Weights of a small GPT-style language model, trained from scratch on English Wikipedia: 3 heads of 64.
MLP neurons of a small language model. Each row is named by its layer, matrix (gate and up: input weights; down: output weights) and neuron, and shows model dimensions 128-255. Each number is 128 + 24 x the weight over its row's rms, rounded and kept within 0 to 255. Numbers have three digits each. A neuron's up and down rows have the sign that makes its largest values positive.
A block is one neuron, or neurons of one layer that tend to fire together. After each block is what it responds to, as a language model described it from the Wikipedia text at the highest values.

L5.gate173:103119137176129086146104122149189114110135094099132083170071143129126114130111131135102126163124126126145149155094123092161153135105171105118117141091125122160132166167130117152136143093133123148096150179111159130135139114119169144095075141160150180158129085142142087112143094137149173106106186149105087104139129149158099159140078126107166099160113101108151115138102143122141106092161
L5.up173:087124101149127127097100126141149100141127115104167122094135123170140137122116152116141103149118142100127077161146102133152141170115118115166124068118161108132121135160127130144137138076144119160147134140133153150110134117143145194087102149164092109121118096122112135119072137119187118124133137169124174150132160149135118151114070145149161165145147153135140097118110070136148114110151
L5.down173:110091130161140142107118160148164118169121121129160147152135129140083121139201105138145122150108178115147093161123139094156094142116120110112125096156134149185140149126099150100135146119138140120147120128143119144087112123105141141116129165122124115151120104137119157140097115142100071172109136093150143146143118121133115129090166098154141154151083089149175098112073140139094136127117
L5.gate178:124131119145161100115136117135146099143110086110110136096173125114139172115126142090160145159156058103150119126109152165084096104140138136095128153169125123125138132154157158154147123142122166153113156116109117160146149140126149095120117118163102124135113138131074104137091116104079137134104146137155112150110134115188127125132108176162136155118099112131123099134113089126145163133093
L5.up178:120106129142159149130188100133153147123130156071109116108085122112144108111099109102117139152179125129154120101161159145145149072093126135150124123152113123129132139143148158159112123114130125118142125116139132153133099154153132110107164089118142114137106095130101147153126077114162108138127168117183141126108156138195152096145123150146144099151131136140114141130079091150103127143101
L5.down178:156140119098131140106116129135122096127152086121137137113124155117086126167149138112155171147136136113103119156157143113104136129160161108139159164152135157101115149129113150117156143148150150119072155152127117141129129178095096110159126138115112103092120080134116116117158124169083136145139147134101097168109114139117107153182142137137129166080062197103127164144065093156117162115121
L5.gate377:167123120148161123159106118136150139163148124122088138124170142093125120149167142152135167127154130113127156161123095111104113091103146139105116167095105122097154136150178161086183149126160115120125139092126107106143146150081132132089114090152112171124141104118092134157150164141102131144098152106113148164099135132144118104108114097150150127137074153116129097132082100147117114132129
L5.up377:096160134147132162157138115136128155147146129099144129157134121155139152076123113112169067127174136130106097146159087121116122136152126145130074085140141150099110158147085105185125139111124162110061122130118146099148101118074142132090160121119133120123134102124127161170123138118138111098100149115140099135137159123146126122171097142161144153114122145159077140127089144150115138122127
L5.down377:118131079116134104098156132155160131120136107157118127098146108078100094113099128138161130132127129131128101154121104134099112121134131150140134112090122118139117125132123130144148137120101100105096141154120140124136152107142126133162160106097171112151139110081097135097095143130146124123112107127147159146152118157087161124106153162125117119154121141165103159138184102131104148114138
L5.gate693:084136123142140168085111131107089148146109122101150144119148120129135121110142155135101131138126120099093112081109100133148133126145125142132129102120123124129142109142138084125166122065122047150123091148111123150106081158204105144068173154097106125179118102129151155138129120123105166125096135110148128154173139099108098138134133167120144139132124113128144139144132126131120139150079
L5.up693:098122141142130136146083122155137103110126145125174087134105169137140140155138154092160172124114054082155154118148096147147139129103150103130114113138144124123124114104143130102114111146113135133153131179103122129135147172172075122141154153154087187132139111121126126163146090126111162105133112140139104117123096148128121104099134111126113130124131110154107094131083109131101121145074
L5.down693:141144144117121124143080125128101132116117095120098087122152121106109121114090115125157116119095129153155133130145145131142123116132174164142118100118099113141114129129125168106130114136135092109159097157127151116106113112102140146101163132056085109133141136167123153129108138085147147128119171132130159118175169118154148123161128135124127140120153093125154154108112135066078126109123
Prepositions and verbs like at, from, entered, in that link a person or country to an event or institution, as in competed at the, degree from, entered the Navy.

L9.gate267:132163121070151080157118154125131140132124169194092155158131150152108127149127152169136137150140116118140107112142161153119107118160156159112162145131096116122096133145120150146141157120111084124134094144080126127091148105099087137181152150115158093104179138092102111150154100167115123130156110088118103152126154146124141136178144176105171119138132144074128139112162129150151185127146
L9.up267:088155101108118097058158128128126131153151120134173149161119108108137131099118155132131148098143120149142125129131097097148160127119153106112139152140134134155116122133094169112154166141075169103103142162123099103134128164154126116142135142110132134141175137151104104131103122118134105096167121074105093138136083116146070135121153160106143123123109114143124137175131174133116111143124
L9.down267:145132151131136134154168112150131138179116148146129106113102101135126136144148114146137089110107168125156128121141137124157137135153117130142155132104172129112156111139145099118129144142142107116106156100111147180158115146109148140154157144092125154157124142184163137106125120131108084149094152104135109126122145146163229133158120129123163116112165160120114089085136087105143145150109
The space token opening a numeric cell in sports statistics tables, usually after a pipe and before a digit like 0 or 1, e.g. appearance or goal columns.

L5.gate389:097142081135143119159129150142131174165141111120129143110114101128116092105149127126109126105110146105125116153142091132103138118142153121123081110136091156167116130126152126123159126102125152144082129163143121101094131115160136163137099107086122132119147132083136078147100162130135136144119085108143102115117139136137116150089134100104133134100117096145084161092137091090120132204176
L5.up389:121113086095163130113117131102104091088093111165164131168126133151136068084142104145119115130092104133175135149084117136137136122115122124099093111147125100126081118143098118078131095104126125124145126127176129113103126115105144099137106112133146165114133112156115091136101128108154094134108112112101107165143099140114128156123117132142122137126116174109126111117120121149132124089125
L5.down389:092183147115121138160154114136129101168123096143113125154106149100113100076089143134153074108108138137151136123101133114141140085087108114129098100110116119156129136107170144114102111154151114126136123136134149116143114152129166149157144112165092162142165122110134107115098131123169096128120125142130144137116130101136128109162132140161150108126102142147100133129119158137125151143113
L5.gate469:113117098095160117136132160178128123143159130118097161085101144121122102111119102141117104135131154135146084126111106120110148118126150131131149156127084114131137106112159174105135057152142161122165100091146150130085100110125153124084128093139109136096105121159126113174172136149145131149161128117075127133093132136119111187140142133141090111103124098130089162117152086119174110092108
L5.up469:086130138145145093161122095138130143153152119149116137118153086161126107090144107157132136146107157113177120154122072140142142101146176126119130117157141121171133080115128120178155099134099183140129069150137114159076077137137122126096156144127160123113141125178144161133136108109092098109156156143136126100089139121124103170138109121140112140116153161150095111142157111136165130064091
L5.down469:087117114130164103131145145165123118135131147129066114123131091115107108152108073135110164135138124133120116164130147087175131136091122132096110094136125122105106114101171134116141087135140142116128074126105092103115136103092136158132122132147135161105094119131099146139130146089160168123178097129078144131123182136111108103170143124101163110076176140108143103076084143121196092122127
L5.gate527:126079109129152081146094167111118140143160106129113108120119112098139112147126092112126111111125125142119089115125133135100085151134128101128123109122116131093123156143166119169118115135082132142124136109131114153080154107084135143097151116145121118123083152105181117105132120134105150113065158148118135118155125140142155133117083142149095148129140080100147116163115181135146132124140
L5.up527:120153146068126126101118089122132144147117109127146126138127146136191110144157137126121104094131100124095079135148185103111141069124123130165142177103113129127162181142122130149131144119137162106088159119150133138126155153112154184116099101098156097124114112145146114126142102145131133150176164141084121115143090126165091144152127112205135126131163142102115132118121168148120123137108
L5.down527:110152118144153124131097097105101149151114120174126144143133141078113115127137113146122145134100136094098142158108106111147116140110105152153158183141144148131103074111100158148120105141116153103095155106132123130100099104143115171106140144126119187131140098110102116132100157113145112147117166095145113108106078126144157109117146145152111148123145046135166137110102110152134089128130
L5.gate554:117134121098129136151112138134111102125108125149120119131166123092134162108147136154090100112147126151156097109085139162148127149163156162103136117143119104149132134086121187116194117124098139133108105100117136123078126119161083141130121071108128175119146116156125124124112090126116104128107172119156137120158138138138124126139149152148127097154140119179167112151134127070130125125080
L5.up554:137096064149143141119181150185154117116149080113129125144150111112133152125117147098171150114159100170119178138130148132129142119138131146105125094130157177090127132121136125118185106127152098135145140115122124140134149141131141108112135073184132129146083138150148095106122127185123114162103110152091129162133106115134137110112124131087141082121155079119117099104093158126140087151139
L5.down554:153158125102129122130087100098130125132139130161116146147148085096142150154135163169127083119116148120114120163080105123110120134143133119135117104125133102147143111141130138083117142132133136080140150128140135129074109148120092137073127099082119114152176121141112123148163157114121095135142164139139153122077155176143113150130108147138141137131096081153102123113109134154157130131119
Row-start pipes in Wikipedia tables, list dashes, and legend = signs (e.g. | Belgium, SO = Strikeouts); also mid-word pieces in long words (acet, amed, art).

L9.gate643:144117092104117089141121130118106110131130115117130145161121084137142130108102107172142117154123111145132140101135127129162186155149093145118169102125072142120101131120112128149104107151158177125157123148131080129082158148131156146135132113126086131162155128149108143164155111119187147106138121100090128143095130117121109176125128173135094160109103089101181160130132129120134120094137
L9.up643:127110135129109141146129121135169142142104139112155128153100161134134135086128138143126156135151130114103145163119118157125106104145149109149163128129126149101078129136171146118130183116125131136150129131107103128099173138116090111122090143173077106125151078116182121121161120151138153073116128109083149174112126123128116162150164137097099151131116191131165145179083120142187154102083
L9.down643:129125156112113098148126128115115155135140117157141123142087100097138183117079137138113085116139105093096103117122135134115083155148145114145088141090124138111097135136131087135169129131088158141127135153107114096183146172116107153130119164146102186155127131091142154138129123151108139148135121132084122113135135177148132102140090133140129126115134188106135119102167082155187146129168
Words opening a quantity, time or manner phrase, like "at" in at least, at stake, at the time, plus small numbers (four, two) and table digits.

L9.gate88:106128124158125089121135130088120141119118089129158091128088165099154172094160124164176144091153148176129160104115106123120139159145179100166106130147154122138123138111129175098101139108153126114136148118157146146118139076108176146092114111123107134124144127096127158128110140133120076158125135142094095129131114137181112161143127127121125092093156162124123138098147143121151114104143
L9.up88:087153116139143120109123137120120137167168136092139140116148156135158140117106126123125110158131140135123122143157132100135114105119153137121143171193097148095146147070118138114140116150141073122167166099132139144134134125107078156141198158144145106122126109139140094119110116128160161134166159145111102107105145107118142108143144197128138111141141162127110118119114078133124142109131
L9.down88:133122087085077145153154092125150124109133163108118120123114097135120113124158083147146107133141126134138129195167144139143130182096150138134156088129163106123154100131089170133132100139123132107115173094117109159106085149110197153158120117146115121131119122144127114153138100142157097177151149098121112101084151091112119128085151152112127113135124201109156139145115107136065139124109
Pipe characters that open a new row in wiki tables (chart positions, medal lists), plus middle subword pieces of rare words and names like osteop-or-osis, Naz-ar-eth, overl-ap.

L8.gate254:103147117129147116124150156130128119141158113093128119158166149163130110167114147128113122164120127127116133154105093146112121173112140133090113154093147139127101109117119125089159127130127103106132169115159156131118150111120141178130133120153165128116179175129070114106124145128092148104112180118116087100159125121120112145087117116122113124124115150149122112179127092108166157118095
L8.up254:107115100087154102139151127169098122109161118148150073151134124108097185105149141123109111124108140076135122164095119163161129117125130079093105104073130134146169106120114147121159100115137107153133123099134139081129156144101120155157111077145155109147128108123102150132124131160153129115128156097103109131185128140150115135186117161138144157105110142156112080165129156156154146118136
L8.down254:133154142158116146108139121127138145095172121104134100125130150104132147173161081157161111142093119136135145147158149141081109125096130133088112159152101113111068127152110112123149108123144195167111099129132068130144118170147118121090116099106101150107107090123135142114133142138149155123139121131127102123181143095135104104122136128139155152128134113108093118099126107139127123133130
L8.gate270:108140118111158160120136139175137101105139121147165101110091141125149159137121110145172112146094135133083110118135136128123121156113106107115140124118081136094135110095103150162139125129105160088148125145139110116128098149125146118149108093106119116177094121135101109103134100144155107176110108132126113135089123138115151126082102109118158145179091180088150141112173125110164106156133
L8.up270:105169135134145081095137142195163105157101125136174104120127148128150151113125138150125136158108099142100168119121120095107113142133084105118141141117141136145145082116183141164114126138111128109152127143118138125147147150119152101092136124140118149168066144120096112141085104158143129165109128143140131155118128157125167160125122108142141125125143183098121151137170139155105133149082
L8.down270:145107145045121086107120079123107085107169138085109125161122185107128122136090119094136095099110153163059160149167133110113169120184155143086129099123118112127135093126100117147118096155135131140108132138138105077102155183117141133154124136122101134138127137149138100114126112116113166153098139122103101111141166120097138106106170156169126143146111152138093126153107142152108092101099
L8.gate364:146115129137153117114103148116182127114121158127142094158141123135087084117143135112121080097117104150145076138100111084125140166137170116151121161123110138146162145134135092084154120106108123113123156176087105117125136152111078118129132123095124155153120111064117115146117148104121159084142156107154135138160132122125138155110117153142167164094092167134157156120126136101150107146128
L8.up364:154126110126130143173153149139118147148159134140144084143138123131116181157120139075149117159146144141094132162154120139109139151137127131086110130172155102132139134134130090162099169083124097167116111130131137165131129166129141112150156117060098139090104118109110101147128112194136131162143142144111112140147102184100148123096129121179148086109141136158126163138116126146124142113116
L8.down364:142150119203112146126180134128141147087172150102128153136173129125144149175123156114097141145110125131106129111161148141183103119108123139099165127126125115128130121120110145135129132107176141148155115083113126139117097140126105109120113152095088130137135113104183139104137098150135129134082129143115116144166165099176121135137154158129103066111113204131141104146116069118147133137137
L8.gate700:125129075122149151098145107183095123143167133142175096145129152133151097105125130147117142095107133166074208163102105151110135088154133110106132114156122133098147097127125119150156071122144135144131123135142108156135128117157125160148078131119102117126087133120128130155094114137124138149099106128161123144114194184141138136122125078157141111141148097125141129120101152168129110098118
L8.up700:135125118130135131108139143171110098133108113124158129135103088088172123119140118160107102125158121125088102124134091122167132141128140155133142113133148116122100091103119127122133123065141101105121141132121120128152146150118150164162119101108154117140116167097103138161125100188143137107123143188130165111135095108100098129104149113180103142106115106114106113163115115099095093118104
L8.down700:159162126150108127129098154125116136158111173101097091159131072130136120138161085108158085090140097115139135127129080131162122157135140100149144157119142115090074134121188131156121079128104112115120157142112125137159131171081102117140152135092157127150099113090129124134132108142135106133079152120119149134131093135145106136151164132119107125168088056103090126083137084120109105175135
The word "in" after a named event, venue or verb phrase, introducing a place or year, e.g. "competed … in Atlanta", "published in 1927".